Weights of a small GPT-style language model, trained from scratch on English Wikipedia.
Architecture: LayerNorm before each block, rotary positions, no biases in attention or MLP, untied embeddings, normalized queries and keys.
MLP neurons of a small language model. Each row is named by its layer, matrix (up: input weights; down: output weights) and neuron, and shows model dimensions 0-95. Each number is 128 + 24 x the weight over its row's rms, rounded and kept within 0 to 255. Numbers have three digits each.
Before each neuron's rows, "fires before" lists the tokens most often just after its 100 highest values on Wikipedia text that the model never trained on. A number after a token or word is its count.

fires before: "er" 72, "er." 4, "er," 4
L14.up846:134152107176106139151139136156109107133127066119179145105169142140102121132127171133131174118151156123093125119108085137127118125130178125118156158119112118091120153153181100155108137132135130126111121135139106104119130120074136093108162109125147154128097124106114065148136092141122116095
L14.down846:119140171132144102146119107134146180131105169154118141137164122113130101143122113095124105145138120099165117116141110121135122158158116134142113096162120094122118112119085124153155114144137105115154124138124129120099142110137143162098146142138152069106159075130136142091129116123124131172

fires before: " |" 21, "\n" 13, " 4" 11, " 3" 9, " 0" 9
L11.up789:140151131143123138118139075161148143134145107114137170130146104128145128119128121156105155122120201158142138120161135100154186180134118149119160126120092155078137165135138125119140125134160083111115122106130163103176108141103157137114126105150174169126150127103146091150112134094116147109
L11.down789:122135159131120164130143117128155127109119140155147154155149103129098121134174149137107127161128138111119126176150117127136095182122123151137091081159180153141132169124090078175117149108120074124131170111117085122141130107135156169123130110148120134123150120082128125136162156167144149153

fires before: " |" 19, "\n" 15, " (" 12, " for" 10, ":" 10, "–19" 6
L14.up1147:128131133148113113133100134107139146134111129147151173130149148116107121126110141140132149136096097161152129117103174078142140124126128135143124144121117103067135165134145130139079116127176125185149141122150154096130095125151150115084128128141143125095194110141096111134157155132110131140
L14.down1147:169137129128121138130064164163136130163126114177109148176153112098150129127090120120119130157118153147108150100119123123179118081145133151132085133107122119129148132104093128160165106099143132131091126131095120134092142111135112143151154158112095117104146108174108099107144154097141101116

fires before: "amp" 16, "and" 14, "ed" 9, "ad" 7, "ig" 7
L9.up1145:141115116170165119096139090165115113153105110144128126114146133132140208110155119124116149140107161140145137113139116107121112155135127159137114136098155131122135136110167121154131144152196130133140129123181151118114111127121137102104126133115116169143109152102130158138129095135158111132
L9.down1145:110119119128132115118136140151119094138137109119112123123120122167114121148096111148081140158094135107133109075132166140145150112145134131140078145119149125152139118148152125115104166153167161124141139142166111131107146124093123148110134091118132120073089138163129171166119049155082124123

fires before: "\n" 20, " a" 10, "n" 9, "s" 5, " an" 5, "ed" 5
L9.up1049:114147103142129102097113117083096151128147130101137148148122139149127152079099177119185147122140131095121140102136148138118112175108133122152148151077120142099143100143152120097140114129171157136129183120164107158137140127116092113116168147171106138085118154120183119138175127067127176116
L9.down1049:140120140134116125159139101110138124090094113106120117103136144126145127121127118127129140108120099110139108138139137114123128162134104140155083108057144099144114176109148181131153111124161100071078152138131132095104116126148129129116124128161131116100095150125101108120133118116155128124

fires before: "ed" 28, " of" 14, "s" 6, " a" 5, " the" 5, "man" 5
L9.up433:111159122099132114090156096117098088147137081113112114136100136115142126141149122181157128116072165173125106136116142153120105147141125119121098133126145099141182111146176129127085099129137131111173179070146150132115123140092094154135123080147170120136136095105153137129156150093162110145
L9.down433:108108164110128105133154126108119116172132126084086127091079155134125149151151139143180114123098109133125159132091094116106128099170117172103116111112158153114113118148179122104142091100175126103149131101093101180119128109109157067150099116137098112115161134161122121165143122145116094109

fires before: "," 48, " |" 15, "tern" 9
L9.up288:162142106141183145131139129158107066113108151128152121131112149134159139122082144112136122148158133164141168133090139090149140121154147132118135176142096179126139112156105136131157134137141132142118086121167075136118146109111145116104117118121140137123151122127138101144110123108120141156
L9.down288:111137120114129118112138125109116147169143119108109141105073175120161114090143108169146140112171152154117111065097173107125137145154168182133120157116186150112095136102132081120152110123130124078125122191113112143107112139147153156158146146102117133111122160108129114100141109136137072126

fires before: "==" 32, " ==" 20, " football" 8, "om" 4
L7.up600:142131100145158159144149101149118092107113113137154075126135153165116157104145187121141151174137149135121122097168135137107099169163097122128122145142082149141126096128167166133124142143138143128136102119121112111163131149120135130134135149129136132147182117111109129141101097161119120158
L7.down600:098106149161135167150147097119106164080129087103113123142112153124133133122101116098127146144097148074114144154130093155109097166075144117115095131130153141100149095162139106149111141116124131088118127117139109121112146139138175133194144162103161155120108110147117142164117127145118117112

fires before: " |" 44, ":" 7, "ed" 5, "ction" 4, "otes" 4
L9.up245:108108114122166119110115085152139128156114148128148163100121117122145120105085097124103153112109123132127125134124173125071135087140128110109149136147110144141095098127112141133142137126156113135177152083162120157135138151116153134111167143154151165114159138118143173145139170093109148163
L9.down245:099067123112119140106085129130134122138141156126135153117118098143149095108112089135169127097113114136117145158130117112156101131126155122098148139133090135115091151143129126080160158117097107173151106145105125125123105157130095142106148112161137193113114164147112139132136159111140107123

fires before: "|" 33, "\n" 8, "=" 7, "ood" 7, " age" 5
L11.up1041:114131100121137127143138140108116096126124144107112138133149102136169156141096157147161153174129137090124148176126132117098166168119137140131123155168126107094127110125112136137133115179123085136136128114144122117096132147088142101132151134124125169092108101143117093185147129117106067126
L11.down1041:081149142166133150118120166137105135124127147157117079110153083156142090157119130148114130108135177125120133128139108152117134193129115110173143104097128153095103131121119150110133147089099115128135129146137136150136129090102097156146132129150112183125136148109124113137143105168108134130

fires before: "|" 84, "\n" 13
L11.up227:105112090113108128164180094070081098141079118143128108122143115126153139126147139143151155164099101115075174169123109127135129181133146112132124140092107128108122141123143117139164149151100101118129137093158122098126119180102150118096143141103111156105186124128146145146139130100140103098
L11.down227:096123156112132152138155134151125137112125138149078113146126121147133099148126136146109119125149133107121138128138092143121155166133121125142168126130138161102127139101087108143101109131106096093172134129094126098151104092155129103146146125145083143123121109154126140138137121107092119138

fires before: " |" 22, "als" 16, "\n" 13, "al" 10, "ar" 7, "anc" 5
L7.up215:154123125160124124122124118149132095131127096152133130092134136134206131101115183108164124160065159181138146144161141115095145103124096125095161092118087164133114091169139116125151152172157102146154137066168176080134090116107164117116151134167158131135122125122125124145107129090150102096
L7.down215:142102143134154067133123087115151146181114163128090182085129151122139095148167155144113083111121107140130151140129089149101127114130104137076146080150116118132122108166095111108160142145146105150151084099141167110134129091112165143134108117134140143120153144129130109112150146150139133152

fires before: " |" 21, "ale" 13, "id" 5, "J" 4, "re" 4, "por" 4
L11.up679:128126148147110134129113100113145108164144123106153132108130118167116149114154176118114179153095123122133156139132121107111156105159099120129183091092107168133116146161166144109121119113123122172121111083133140124154131133121150130105138107116134133123159082132123140125129144132083141120
L11.down679:102143123145154144152122092094149148125102085147113164155164082125134099135138109136119122091171156141172112129156124131116117105100134112140127095098127200112103154105147091186098106143130103177156102100121130110124135137139142178121114114114105132140120127087124110130122162132158151140

fires before: "\n" 63, "-" 11, "==" 7
L11.up350:137133087177153128107142103128095134139102141142130093135123127133127139117161190157134125104107077137126180190130142136137115126123145145128168116113112181114135114142102109130153137122124075139113163123124122136172084154123152123121128121114142147133148119116148142133113147116110145070
L11.down350:134110099145138167115141114122136107107116138159116121095116119159136129184140159135126152161129115135115131148127132158133118126090131145113139133108157125095119143119109121102166154122115091118134124128116106136146108146141111088137114143149073130135139148127121141130141116128163153143

fires before: " of" 16, "==" 15, " ==" 9, "ed" 8, "s" 5
L9.up662:117124109122149149117158130130121141087145138121123114124132125166131121170133163124112133118119160124106137131147163100122160144156143143102103111118066125069141119160153186089147159140152097151123152087163145147087096143133115151156152131103197110139158149143181144139077118122113121122
L9.down662:136144172123114147127154117118112115152107082111108114162123104129115129145161096131169152135106120114115117140138125136109141103103090161118133129150132129170133114116158120146089144101138122124146123147112149198125112145086135088168133168101172169104094135151195109146090166137117133123

fires before: "ad" 17, "and" 17, "oup" 10, "k" 6, "ric" 6
L11.up13:130125093128154094114149081148056117134132113124126129146139115094123143124099135118129119155109133168125110143141111090140136120157105179099136138137131132124160154145204139168120126127112103134124114106128119136113138126104165127103136112125135159123125134094155150161113082131106101091
L11.down13:109153145107098139132110137138133124127073139128109113181117100157088115141110165135119115156128158105147102148117118091171137104168131146185101108168116130177098129100163138184136117172139119125117147154126123146125109113077096129123105105083126148127083130159114123135089077117120125119

fires before: " in" 16, " the" 13, "or" 8, "r" 7, " a" 5, "(" 5
L7.up850:113137118097108145099123120099113087192117119122122049110132127189113138119085127131112133121102155130134132091119135124120154134128136134131118140133122119133146101184152146115128176109148106157175127098096121183144145137089107145134157144127132145140172144084133110153143120107105138138
L7.down850:106131137088104140168116150168124123129096109136127111105131150147099105149123080116124112169153098118153095109154113129130139113138167106134122122100129153173093132150145135093106129118152141083104160092112137139105145089163161138138151131131085144122066132124086179144122069087097133128

fires before: " |" 24, ")" 18, "R" 6, " G" 5, " S" 4
L11.up799:193117083159171110150118105094110110141104137106118094142124165128151154130153146120122171131140165121145157128125118126128161122092079146139140149125086135132146130148166132123120110126188131139130149129131115107150107129136129141111130108117158115121104140094170132145101125132112096135
L11.down799:149117108125164082129120125121102159085091121139129115095148106140083131119168149141102120121109110109157134105121117127071124130094144146162116099140104113161140141175134122102143121117155080119157135129140092113122138123159179149081134074111133096116133103124106141132154113165121149101

fires before: "," 32, "ed" 9, " |" 6, "ut" 5, "ure" 5
L9.up845:119161139116148093106179107169139120165164114104180098111148168079135184096157196120147164143171129143137111156117148118134101137138184151140129134129152177082126099125141119115128162109147150120162136071115107129103090148158103119155122109136136168116155085149167086138164120129131117130
L9.down845:118154123097106152102134109102134171106148112130146149088108164176097130124121134125111123119146157098112132133149152107176132163129151128089064138170136092141105146125113120119146139142122143101163127161098134130130113109162122125116122086090120165091108167166154125114122104129120122105

fires before: " |" 28, ")" 11, " G" 5, " S" 4, ":" 4
L7.up604:148134138101139163110157081116139115151099142151127095132112172120131112137133102161122169125122113114144121139112122124106162100135127155120139145119124133114156141180174147109152104125152099156164140114106175122167114148115150111109100111114175108150119134121190117163119130132064128128
L7.down604:144139112130146097104159121121155136092099120068096129131120141090132106153138121147110049127129146116164125143139127136122123111106125129134081131173124141173140143120137123114125096133157141077169136149097192127119143138091149140132123095135130115108128124128120124094124118156156124117

fires before: " a" 37, " an" 13, " the" 8
L3.up421:128167091125111134095122096158103135130168124139134118147166143132134152146121122130140166150105139120120157141114166111084143124198132127137122127138111139105124100197161119113129159113177079161124126107151115133130143102140113147125145108177131098118137136111118083147110108161161093150
L3.down421:069106114099145145095096143123129096173133089092142132130142143109069125165110141154126138158142151124168132133128183139170162176131119126149134141129106173113157097114141163070120133115099144128129158113161063092103107109101142116191119116139099117075107144151168153112163129122140108093

fires before: "|" 73, "\n" 8, "|---|---|---|---" 8
L9.up388:121115124133152121120158108128115162145118128104116125112143124169160141131157130145157143129074139143123144160107136127107134153128138113136165114125132158086110091127124123140148150088155083110151145077142131128120100129104115123121136084116116148122236112122161086130139148120137115141
L9.down388:074060135120113084133136139136102128121102144158060110118123096148120105124121132154145131123132075136162128150095082124151121145123096111144177131163127139120090144101125064138125147152124148160152132153137114140119109112131124093142103105117073137102108118118116135186141142111083150142

fires before: " |" 20, ":" 10, "–" 9, "\n" 8, ")," 7, "–19" 6
L7.up478:171113115115089113140127080165115135165110111109116109122141191103109120099106120155112146141112159108108135120110122082136146128117118141061137124115111121115112129148151126142118106123155111177137140124154133119141107096147130126080174129150147162122160135158155124117141125109095119141
L7.down478:141089162113143107142138143148168139093109084153146109173156160112106147118138144122123100157113133136100101111115135125172066146152141094153130150105144096097134156137099122096158106149107111195144103112130125127150115148110110187113101115117140147129107099178130103104101100112146121131

fires before: " in" 23, " as" 9, " for" 7, "s" 6, " at" 5, " a" 4
L11.up1116:133125121102115110114075150163107171145115129098175139108122125132134095116140118108102141151118134103161118139102117078117125128125121137118124138064148129133134134140118162163112138112143102102146120098173142109118143125141095105117123166141135133103136135047161132182175130084148132120
L11.down1116:095117100134119130161137134119147147131123131154119095124127137121174108139123114136082096138123147143154122103122106125111145117157094089102121111109131125116133106136093162161106110163128118111113102123139078139077083087149090135117128118123193111101086151123110121161145090159111167110

fires before: " |" 69, "\n" 29
L14.up1179:159105138131150126126105092161081121138129135133121124141127148161123116121097117102132116147108127154130146146133145124132147101171132143126171189118114146082123065119134163120131109132146145124135173109121104114123114201127131103101138117133146132164147162140155126141125121111124114148
L14.down1179:112130136091092127081124159107103141091167125138103124135156144097101107117100143134109136154134088172107104161127109128144132087168166138171087161113116089166150134095135131149147154128089138152120141150110173108157097133114103120128099161093160137140151134172123150150145093123143136127

fires before: "and" 17, "amp" 16, "ad" 13, "ig" 11, "oup" 8
L3.up1093:111101149151131122098174109144115144145113116116138157113120140129135142138128119179086126176098124144143130120137139102149130111159154161106171085083144152132096142136161157142128099107132136184156096131144109120143088153160131105090146081095108151131121126099128156087126133112097096140
L3.down1093:092142104137094119120138128152097154117092097108080145141138139151143126136126095119114086117129170110170121125131121131166101100116153127135132148129169111156119105134156094157105119126151113128103126186138122144145132096152096132092140131091078131106127110125135150158086086126100123123

fires before: "\n" 89, "-" 9
L11.up95:112142118103160125144168100097104091107120098117129120125121156153174116135113111118144150126149086118150153197142134140102109122121147118113124104102106110122135150116159136128115112158108074171137080103132102129115135141159111134140148144142139133132140114134140119109169108094152129152
L11.down95:103123120102134131167138134114124124149142111138087110138121097131136114159152137130118139137133113121134125142104112172113168132090129136134121129123127129120111129092099135113159120092104094125129143120127137105120116133143126113139117129133083116151139110159139146108140124097121118127